python train.py --n_kv_head=5 --tie_embeddings=false --init_std_qkv=0.0288 --beta1=0.95 --lr_head=0.00411 --grad_clip=0.5 --schedule="wsd" --batch_tokens=32768 --dataset="wikipedia_en"
MLP neurons of a small language model. Each row is named by its layer, matrix (down: output weights) and neuron, and shows model dimensions 0-159. Each number is 128 + 24 x the weight over its row's rms, rounded and kept within 0 to 255. Numbers have three digits each. A neuron's up and down rows have the sign that makes its largest values positive.
A block is one neuron, or neurons of one layer that tend to fire together. After each block is what it responds to, as a language model described it from the Wikipedia text at the highest values.

L4.down314:147119091142165145128147142105097091135126082132124130164098146152144124140145112162138115095154100065126127127137124146120079133152176086117147112171133158115091155102151150184133158108130124113137088132115095106136121091121167147161105080149118125134112132147142134150112137118125099146129183132132071136114138128084076112189105132113160092138143146130084130096138125090138146074102137140100122118165132133112141121096112113141149090100157149133175121159162139138152136160137117
L4.down581:139100136159171162111088198097152091120150107138115158148152137128072141189139136134144123091159173129158090137127129123088115131148105124127149157124136145167133146094120143172147119148107124130182129084089105130136140108125104121152166143083091124104104114124133107106144115134141141137147134118130126109154139134116145161109139124087131118147119126122066106115121132092135115140127105095130116110142140099121151147074186116143130132143120127139136147162097185137139146176157117
L4.down601:137120125121138153119105122160102107127101137140166122110113103153102132127160084135143138127145155179122109152125141093096061125137143136104112168110168066085155113131139153153126122118146169122121084147147180107148131143138124118192129105111118148119148146144068130146137153081101144114086133115116113126126145134115156144121139133126119120120142130092155165136133134101146078123130144122142146116125109112153116133106090114142127162088118140118135118122119148143121190150108109
L4.down830:150123176147165131113122123114100167128119120125104118139114111130128164090156091143146140128139141181136141122151143127113160144124160145146113131137173096175136111178130109127146124113132130117157124103105144169103134102139128109160125121111143092075131111172105136121127139112182113174133098171120136187118159137128135127133105109139096113143157116116083119147093106080150129134116110118087137100110119135127104160102130152126123135159142120101103142132113123173136171153104130
Description: Adverbs and negations placed between a subject or auxiliary and the main verb, such as also, not, never, n't, still, or -ly endings like rarely.

L2.down88:108096160143110152107168115118109172114110165162165116113161138115126151081135117118111157161146149123109139119133110111116121120143129075116157156147134114108125122109100146146126110188122137088110085129132126114121151105146124089152152115072135078138104152117154155136125147096122174124121154107104157142149129155124115121117122087127151129113112114118084149131085099139115141137124070117125141154117113163065162154162163101143163133156135085119073126146164121143098124158132129
L2.down210:145098107096137105110131084142074123074124162072136100167149149117100134126140090156160096134160127120137124127117149137111122132183173135129132152113102148118127149134129103092133119199141095078133134125105156141128101128097161124140173171163118089156118130111125114163142111105095132119153176150139125109122137127133152149143143124142180139122131110119149137127097157149123134127144161120151126126117112110137134114123126116157131128147144184131120135100157127158147144139150121
L2.down614:125194107135147135121128119134143116061133157099141122127141169181106128152120124143149131110154182137156084074140100133120130141161148104108116129129119100141103160150153090125123133166145131219129182134166120108052151117092116115153140138157103145128124121122100158141120131118177119118156133117116103137101085161106129119110118150123101140145136148170142137142178122148141130112121145112144141118161102122129116113129146083122136163136137105144118145108104140146116130152129112
L2.down639:107112144117090172122136147158130102107153129097196087123129106134130176101126114137137105154114141134106112137158140124119152117136141114169096120139097145156099132118139087132144127134151112081143115118103153156152114082129139139122130113129120152140112089152094105156136107123110145159145117134097084101123116147133119140170143120102120154101135143143130118097156146095106140106171131099128110121143151141127122075094130100116098151188123114190144134147158083131156143132149123
Description: Word-final pieces that complete split words, especially adverb -ly (rarely, bravely, loosely), plus negation or contrast words like not, only, but.

L4.down359:121142134145118094162078126166128110091135134095128150086136131095097137162129111074129125155107130123151093129160116162128101115153144077151094099130144073161127158148132115170115161137116133126115110144111089156137138112138105123142090118127093173149136111094110150107170137139090103087156124108112159140134107096153163101102132087112195128140155145152114136091088144140109137111159145110126131101128146114102100125143156165139128163134082131136103128137120161112115123133102107
L4.down530:131112126147108119122138130131134117107166072115116109171163141107133127177135101138114121124089145146109136107169104152071138148135122120113145149130110158115126143080125126187163140156086119195120122102161143162107115139150136099125106121101133132099099127126147122137141136122142147114129143096095157080158142106113133143141136124155130135158151094098107133132132141098156110136120108115110057144142146124100123139110161116112169130147119126176116139097070140138148131166159056
L4.down592:144147131061100081173083122121103118104153136155102139108123149128152085141150111137088165149135104118125128135137118141151132116132152092157149089136113079107117090091111138140141091124105090119135137141111110145110109117109097140127109162119147131114154135082119148099161132136130097134155108118125124143100068111129121156129121089107143123106117134117133111117157086162106187141127091107115103129155160115107141146085143143142127141141113145133106093123129154130117159136129109
L4.down769:159138116105124130117144118125105132104135138120114151138108119119140105142104154115100096175115103155153122125147137152095169116141132077168114124157107048096074112104119178133108133126076114151122121098125121127101147144119129128113113159143129147117128116086162114121171119126112075167134149126168118150126125117125121149134139087133152083154125127113129088125121124142085111075152133126103091128165119114103083155140097106140114097137114127103142107083093175101144102114118166
Description: Transitive main verbs or their first word pieces right after a subject, modal or to, before an object, such as supplies, add, restrict.

L5.down585:161128134089126146165139126167104148132111097099131092103135142107140115168146116120111123098119124089149137115170088145125123129126113089149159177124150117173106093115106113147112142084139118080098165137113048148180149088105111120127125139116120123122146152132154119115154151149118130106142169127075098149142120135188075140166151130112151137143122100136129162120148139138109135132134092167153127111152102136141118139098138135108147139108083084106112145128095152173119104135111079
Description: Final piece of a verb or its bound particle or preposition, right before the object, e.g. interpre-ted, responded to, pointed out; also table-header row ends.

L4.down241:139122126135118121112124138127097117156136101144113136156142101094165106085166127154106131102149135144131083112125128097131161092116150111168118140128145181177167146103120126141105129126167115120158148107158177122151144130174157126133163143145102141151135184121139154097103122103154098099098122068131115059112149092106148123156132164130146131124143141114111130133110120131112139114178154166129152135061123191143117143079092126113101116108131139086145138126160125144127091149139088
L4.down441:115134116154138141092105132131146106121154123107138115108134090143132130137120139137086090107122145191113142108166139111121154098101093120171131095155102142138084083128122159121122123141109122111109137149131099144133111070144124174147096125114125145147074132129128107138139112135109118165118137152136084101137134143117122100116108151101114114107161112110106144121143143183143124127079098140140138141122112129122122124138157145113104152127125142110133127118144101190139087100146107
L4.down634:129151143105123116138114124131162159113186148140103071083140141142151099123107132108095152144091123100100102128138132143142122120110120148114142129151114114119138098115114146190117091137085143099153136120122127161167096112127111113118120119115153158113154148143104148070127100134144144124126151112117105102100103094119135169117165105151159113131127090125088184108137157132112100117134109166111137149092154127119160138101098124133152190118149151113145123092145096129110104124098138
L4.down698:129143159155123108154116143119141130133152138155143117130171078127148145142127124120129102111122153107107152111137128187131135119119159074109149156107170122106168132117142177080123153066093154077149101143112127133131134143120136118135130171054172146090110140166114125130154147133160123126123086133122145174148120137129179135110156112098100146112084123122099099126136139146093108132136155132131134103153171134148151107097113134145117186167149112151119111116120132115121151137083143
Description: Nouns after "the" that begin an "of" phrase, mostly end, also death, completion, result ("at the end of 1978"), plus stray fragments such as \math.

L5.down328:141125134148117084152145155131145115132130150096140111157165128113125127127175139175126150127130127128107114125109119109124167117111147103080124128123128177113123117106100135098127150132109100148102144136090132116079135082171147169159180106128115137141113149077128119180131118144135095194146113140141112133151122139092110126155103132118111137099102154121133137125115147199140134128116139088122146130125107137150133127140120124122089170168072165129141161128117150121161127129172152
Description: Negators, adverbs and subject pronouns placed just before a coming verb, like did not, had traditionally, announced that they, He then; plus mid-word pieces and brackets.

L4.down90:160131177122091122114116151149147116147119160157111121088159132119133105137102129096125146126117128142160154139087117138090131109155096087158152110125114080145146148132112106130146160168115108139157105132110112133107161118173131081083122097118138119153122055165139126133100150140124109137125120158096126106123155074079100167117120113134142138123139144110132135108130118110125155124103134115139173139130135147104171124080144127185099151167137128091168083153140063089126110131111137
L4.down152:123167093097100118135094139140125139102146097155126144164162113098149159168135156076123135097086126116086128163186143146132102137145150117141120110141147096154118138131107107140153147137111164108149134091133132131076136112120092161134116076088151126122113100135144120137101107079094121090127144130153122157140168151108144122163148073112154103129143132081081086124116152126142182103153148060153128131110137100115113138146128124140124082090119117146119130170075156143152171132134093
L4.down488:117116146120123144132081093123119123079164146120141117172125119170133180154112108149096138151115138111118122114154096108115147129106135104163134131145116148155164110155086161134126097127103100157107146107110122136097140143157099141168118124099151121142144186138108124180170081140145116102145126137126177121180112113136115168120130099162122146119117155106130134115134140159131155086098123128165133096124108128092127121118118147090127153107095170126154119096086152158095179154119104
L4.down533:124173099098137161155126074148093126094152150131140110134126126120110108105127151063117134099104114114140127120138136155138125095091134146092103118115130186133088122084144144131175083083132084108120114116153145123127118095132122114111146082094096117108187137109128112169154115127140116123139164177167155142138098120132166137099165102112136094104140132118126157101156112112115125062156097113110113126116102155143142107090119147115104113089114166102130147108109126129161140085148101
Description: Main verb (or its first word piece) just after a named or pronoun subject, mostly speech verbs in reviews and plot summaries: stated, remarked, commented, realizes.

L4.down4:176129104155157103085166116094104139144139122107100106140114088126087118103145135152131147162117138072116123122137129172105112154113087101151129121088120108140140152138140081100119104117129142148096145086138110159133131163109143106109100182090129126102103125163132125113143101133133105150123157110147123105135106152111139164111164147128156090171152139095118118116125132123149168175117134137082113119119111118136180139114136164139165145128155085102120134126155109136144131163146121
L4.down389:114132130128108126132139132154150121124124136149120135148137172095111169131115152114075122140181142143107115109136104128103127114101127128206147152174108117099150122116136132135148116150155121130158108152130121180136182095163105122092135094145145142119149106122153149122150111135141130097139127126152126141101096132152125104107157135114123160145109085174098133128125093118129150123128150137093118143155117124119130104162102126095138123151140149141166110117090098094127141167156134
L4.down568:182146136131151086093105110122113099161066142107093117140102117117131113085082128153099102113130099101144124116097124091134141147130109142136153097050127106103145142165171140094100154094130117095156144125123134164176140113129135125095184145125104142120121153098136115143103113117115128151131146085157093164107136210108155123060133145099130153117111123103118109134146113157125132170131149096137142139162178178126169109125111123107144112117125161131148100094141107133137122160129156
L4.down608:113094097087154131105141154120120111128151124178157100129158144103103132177152158156151161103138175126161148090120114112113097118128140128180141148107085116147122169128131112146109121156118134123121072140149146123157121083143142111087100148130113111125127058145156157116122083111122117117113135132132119117092133121117114123153140097108135090130140107125106152080097078136100107105108106145119131127127115115120082216083118142121116181122135193108126126129138157122107152157130155
Description: Fires on two groups: past participles after was/were/be (called, held, listed, found), and column or field labels in tables and infobox lists (Length, Date, Synonyms, Place).

L5.down705:136177149144133109151112111160160138115106153137136146160134081137105137123160129116130103140087115146110087171158080116156123135164131101143117113127142105117138116143171140151143117110115123154139116113090117136125124143112125146131090121122122132118134138136135132134142189081111131175137084148146146123124129151093136152113101133157159144138097164122113148119103101100143147080133150171145159119149114154127139124156134142109167105146153172112101156178159128078144137125138136
Description: Word-final adjective suffixes and prepositions that open a following noun phrase, such as inten-se criticism, season-al conjunctivitis, caused by early damage.

L2.down82:142162140111149103160134148136085122093106155105150154169127124145127159059156161099128130127140116119135122160079114152132118136161127126125122163164125134102119088136155106131091133125101154126142168137129150164147124113122132118127097126108117154166142107094127131156113159125102135136102148146120140086118144133155125157102077161128116141042155109128136108138168108133101121121150155114144101129127161090145103145112120125108143109070110175150164137160116138146127167152143150
L2.down189:132125147113123167143120148099137106113145123141114147156093156182135169112154142104102116156139123130118099106149178150130119136148161115186153140161121112126110147142103131156167177159114119160132121120150096184156171125084101140122139138132098108141118123145122171146131132099126083133170142103120084114122114152162119136116166147113135120098138090141179129151131136116109103143106097142160116151107132078112140104162152108151075163108117140112137133131089079128122110155130144
L2.down324:136149145142117150120140137149112117151118109145145133115116131141130125108143145092154125135147186146140091138167128140112115084103077090175089133148122150153128131170160133116117101112106092132097102144155129134089096107128127135163124138145173110131092145165122197113151106130172132156180089118154159087084131133152106136146099111146134145104130143126173126145125133148099083118122193137132115133118159133157104134088133122162138127119088157154124113124131121139115118127093136
L2.down801:136122109111113130097134113136151103120150127111123142102120102111147136117121114125161176157115156127152152104146118129112128102115098138109121142125169114100132150142094126101091132094137119087126125114136135125102127157145118145078112139130140152087158140131092133127151159118188137128120145143172130118117129154085140145129142100139129128167123115105112121153126140121106144111120151098115118152109085075130135124153086155170131117121143144148149126140111143120149078159129160
Description: Ends of transitive verbs (often word pieces) just before a person object in plot summaries and bios, e.g. lets her, rescues Kendall, married; also relation nouns like friend, rivals.

L4.down247:120118134127097153134129126111107133139121065088090123133131137141085117185161112145159150095116111092131103157171103133136144121145082134197137158129124103161155099145166079122148079135108117188129130123143143164121113136098094161181141131088110111077162142100136135110148098110101136093120143108153128128158116173097115137116139159164143163102116100133130137090147145150118171171102084131150129146200170109180093118113149132126124162111109109132089154113123175132107125149128110
L4.down679:102141168121108116102055148107097120124107104159156086104113114096124152127113129137192153093118127148126149104128117128122101136135109121151150137134095095165132109158120105138149125080119123074108138110144127102116157171144091178110072103130128091131134110131144152219124135106149156131126103112129133104126117178126151177103114113116137126134135153132159110099118117108088146169104150104160116078092100138168167126140137114085111110111123103172098146092126064185138153122136119
L4.down740:114072155138122115132140117147117120128118168134121133156129137140135124159156103138149112127127072128133131136138176138116139134147135101157159134113147085154124149148149171155113136102113089156092105130145085141187150109097115139155135115135116060125161177075081152134148139094123091127111141127166085148118140101130126113125138144125137137167135114091143095109124137132141089116081090128123086128131173146132124124144123158137091137163115132124106075125120126127110142147151118
L4.down809:127105132082157094102165107104138108115131092190104125147133141141121136120167099126133138119109104127100123124144070115151133119110137155183119157122122140158128166080177137152118102130105132099150121148146171116123125108096092144155116087130111115128146170066135109115113138114136143123084143089149123149097155204148147103145103137109133126123100094127152124115168141126148123134118099142131136164126149102109117120146149137115100136107112168126114117119150173135126127187149144
Description: Subordinating conjunctions and prepositions that start a fronted clause or phrase after that, a comma, or a sentence start, such as although, after, because, as.

L2.down54:158134112161149134142154146151118136108142155106153130114109140120124140135138107173128115145120127126116144104181116142074148124144146118137138132114129094147124141162151130105115170116119093094136122144106100094105142096106110117106155098099123124177134121135124158126167122140121168127160109179139127124113088152091125131085132180120119145144130131142125171134104174085095100110104109145140112122144147157092128053086182092109118135137135151128119086132122108136115120127101103
L2.down223:121186115089160149118111133099097142117098122120162094094136122151137150102136113085136118136146131116118096110110087107144171099147160118094143165153115046127119160167149167146122108132081114100171153125114126103119176124107145121114140110151128141152141168126115115114148092131117145139132087126139114187132125100114154076144167098099122129115123143121103125137183134135128132132113153101098144121113130110122140108109119128146092124151093144133179104141122104119123135125092081
L2.down434:185141125115103135130125136144167152095113129136135134086126149121107114162130114101170129151108119107055117126111101123124165053147168156106130159141148108125114112128171126133079115146126126144122128142108160120115153146131116147140106101188138123114138114159155159125123145154110124109124109155135117151107109156102126159132091110146108136117117120103127144096080172143095088155163100118097145132150128165140121092119118152140141128171105104143148192150115132112166113194137084
L2.down515:143100136110104147138138126110142131114145139090144132112131138101140190138103103109131114115102134148120121136149117148122136126148164118147157165133157132117130125182125166134155118077120116123145163119067117114139119163093118146143115089118130151172118149119157117144088152145111135152138104117166104107136137157144110159165131115124133139156049136113143145097153145106129129108161165139140118134092099120092147050129141120070163152146134110152144096113132147121109138155118164
Description: Prepositions that open a cause, source or time-sequence link, especially following after a dated clause, plus due to, based on, adapted from, after, upon.

L2.down34:128117080121102182125113114148130096125097109150118118169119128198105113155110121157110148135137127113117112105138108114140114139158124186117141112096117098108136119124114069110129097142107135167133131159153111134131110144115126121138149170116086139149142124137169101155104085130148086150092137074110137106136112121136152145131103152110133158070125165133132141149102140130139111144125110104166129112107108096142161115122138136102101180186113130139123142165128130117095143133168123
L2.down58:105120140116135121123122132123138138125122121125167143132124118152137152115126112156091158109117158081143106145129151102101112129132124102153132141130122094099161109129147133132131155128095111094151134119129145192163132131134098124145138115118134108152100167093103125108151119144139090139155125074127123114105114129144093119112124096115149160149103147106061096148166153152121162173113103123093122154127098109097129119154178123138132107110145145140111111104110115161099137155163148
L2.down664:123160140170098139145104149172113100080155120081120114150143135159150109169135138122116153131122123172122148164152136091144152147153106114138172101163097163107155138166114137154167145116144148142087173150137158097101102163136134131162135138147156123120135099114118117159094109168145139115135111127148091143113125114093128125124110135175114106106133109151093148106065122147126099130074126109142136111150130098132152086145141138104132148105164133137114131162113150118111085131171146
L2.down797:148104127119156130124154117132125068118129147132160093121142137183131132100151125132127127080105126107102116140140122146099143124125152117184095123156068156144116101167155147151121157127110112119120157126093163118161126156102113100111135119138159148156116114175162111142151157125119160113150095104090093121120128133142098165154102148123118132121149143092125134150163128145135132133146142136105115096126092101139174146129155098110073122119107114115146090126077151156112111118130146
Description: Mainly second word pieces inside names and uncommon words (X-u, tur-re-ted, j-e-opardizing, esc-al-ating, poul-t-ry), plus "through" and similar after movement verbs in route or military text (passes through, attacked).

L5.down44:150097135135151113131165137136135126105113115113154077093150103126106148170167129136107145118179162165081099125120154117128123116142078131174091149128135118116102113130111118112146121112114078143121114131127139109089108113147150100127144130174165097161127107148129123145152143144128118168137132129135196062161139092100119148114123177094081092093120100134107144084132119119134137133131116122145099126107106179133140161108099127128133096106148149139128104147113162135132095134049141
Description: Main verbs taking an object plus complement, often after which or to: gave her, lets her go, makes them, enabling, convinced.

L2.down308:137153145141104124182166090134170076120158163140130124113107146132100132149130169114117061090151146105085149113144119150173159127137169110172073117148116134134128132130086149163135123142122147188102133123115124092112085134095111084143142134146110160110085128097131148109133156137160143147126162072142109150132163128128103112120117100146119095152113118107107131126139122145157111103129130138170150149106132150139097143141148154126108151127101142127133125107137128128109131135129165
L2.down429:179174112097149119134101110144125100110084117143141127125132083159126116170134130174108121138145110125137126131138115107137139081131172102169130136160144083126104091131139127154109144120133081135111174129152131186129147122139141091142124147131123142168142099130152144129141133114154061142174110143117154089114149156169149159139107131150132111105120113092170139141115130106123142152094132113124123113134140109117104148101117063128128100123100125131149116192118171086113135142107135
L2.down656:142103140154140098127133116130143136092111139089158142159133102124101165180125144198113119130147150110182135099128122119161156109140148109140148193126124127144126135129129143140126104143158128183115134101131176199153135156115123132153127091111108144108108146108109136079167095184143142151139113151167137132129152120133096149160153117136115110156157141113157156150115154120110151103139144165082152124117099100124124158144132116144123112112116130141115151131126143126128127111122162
L2.down715:175103146117136090120134142130130090098111156131123102110158150131158129129143124085080136111103116125092137109151141139145140102133129160108161194118114075124154111153143128131181120137129097165137100137111093151132121097091088103152143094090115127127108105105131117171148120131090102119123117137123158161142097110128131133112120118118132155125107123105125135133126181114110121160135114084149087157146147140121132201087163107146127125098098136136145098129085162143181123117097132
Description: Main verb (or its ending, or the following that/on) right after a named subject, especially critics' verdicts in reception sections: called, stated, thought.

L5.down223:104128117103117094156163157129108121103135106134109126162139127140149139069133138097135114111142137143122165137110090144138097157121134127138140116160135142145193100153133077164163127121084184129135123109105120119161145141126104106115109143109109152146101134113128135124117118102156131148135132146161117112074096116128126123125106135104094124129152102146113096149114164110170117158131149106120159106117076213137154100158168131134135111099123139104144115150085110127144101105120131
Description: Word-piece tokens right after a lone capital letter beginning a name or word, such as Jalal-A|b|ad, Arlanda, Imdugud, or an initial's period.

L2.down33:144113103145085118140089069135133109136167131132144115121105106106131109110134146160151107100151150140143132128136096144116125088130164104150183067106079100133129150129125122137087110124098144102086141101123152129125124154169165163159093123103133121078128133129090133092095131132124112149132139111154148104113194128152156156144153137132103081123138139095145118139128183162129168132095128106154149094079139157108095116149099089142096136121171154121145109143141123125119137094121113
L2.down568:125131155129113163147165139109109161144109139149138105102166108150193150137084125153095137128082140133154146136138112103147128115114089148139171143165138128148147131148148131143110163083144124081118143137136162178191167132157129123158162084166109124116125150133112149114110150122109131129091183106175119118122145101105107124139100082129134176154132144115116113147107151157145118116100116152110117152119114167118121133134137094132107140108149137086137098122147105107144120155130149
L2.down616:115127128118127139089137132128150156136126138128141098097122100148176102135109124164116099107127120109117113095118117144172113106167128096143147097138158082123144146118153117138112139127083112156108116134155114110139133166135111080127097146154124109127133065126132127128103131136129146155075139170142154061123171104146126127109120138142145138099130122106123161138102133154117157108075147113156067185094119128132160123123127107131117163142099137082135151137148165082171116136113128
L2.down657:113086158120079200158153132145136113125120127140161124092144116130130134153116068146136175161090099102116144106130156153125147104106144102065102104125107143138115132102120144119156122127127120058159117149136132108129161093139096152124100161108132104147152131122109123184179124164132120175158175141139128125158112179088129164125153121102132169096117158093121128136124118123132161131097091126110096117159141158122172138125102122138125113129179180121139124141146101146124141155157124
Description: Final head nouns that complete multiword names of wars, empires, parties and events (Ottoman Empire, Civil War, Qualifying Tournament), plus group nouns like people, population.

L5.down555:123151125119139154127131142133115163116149166119116130119128114126162171111096125122166137127139133158100114104143113107136119170094131128109131139135132108111138118150139157097148145168147151128102088108119115075135157091111103098107134119141112113118130117135113158109152128147130122117145094168129173120094072127142137128146132165159126124129146093121116141071144100083114105096123105108120133121111162149123097137157134175173100123123159086076110153160154140094145079107120144
Description: Fires on the last word of a multiword proper name, mostly organizations and titles, as in European Space Agency, Communist Party, Secretary of War.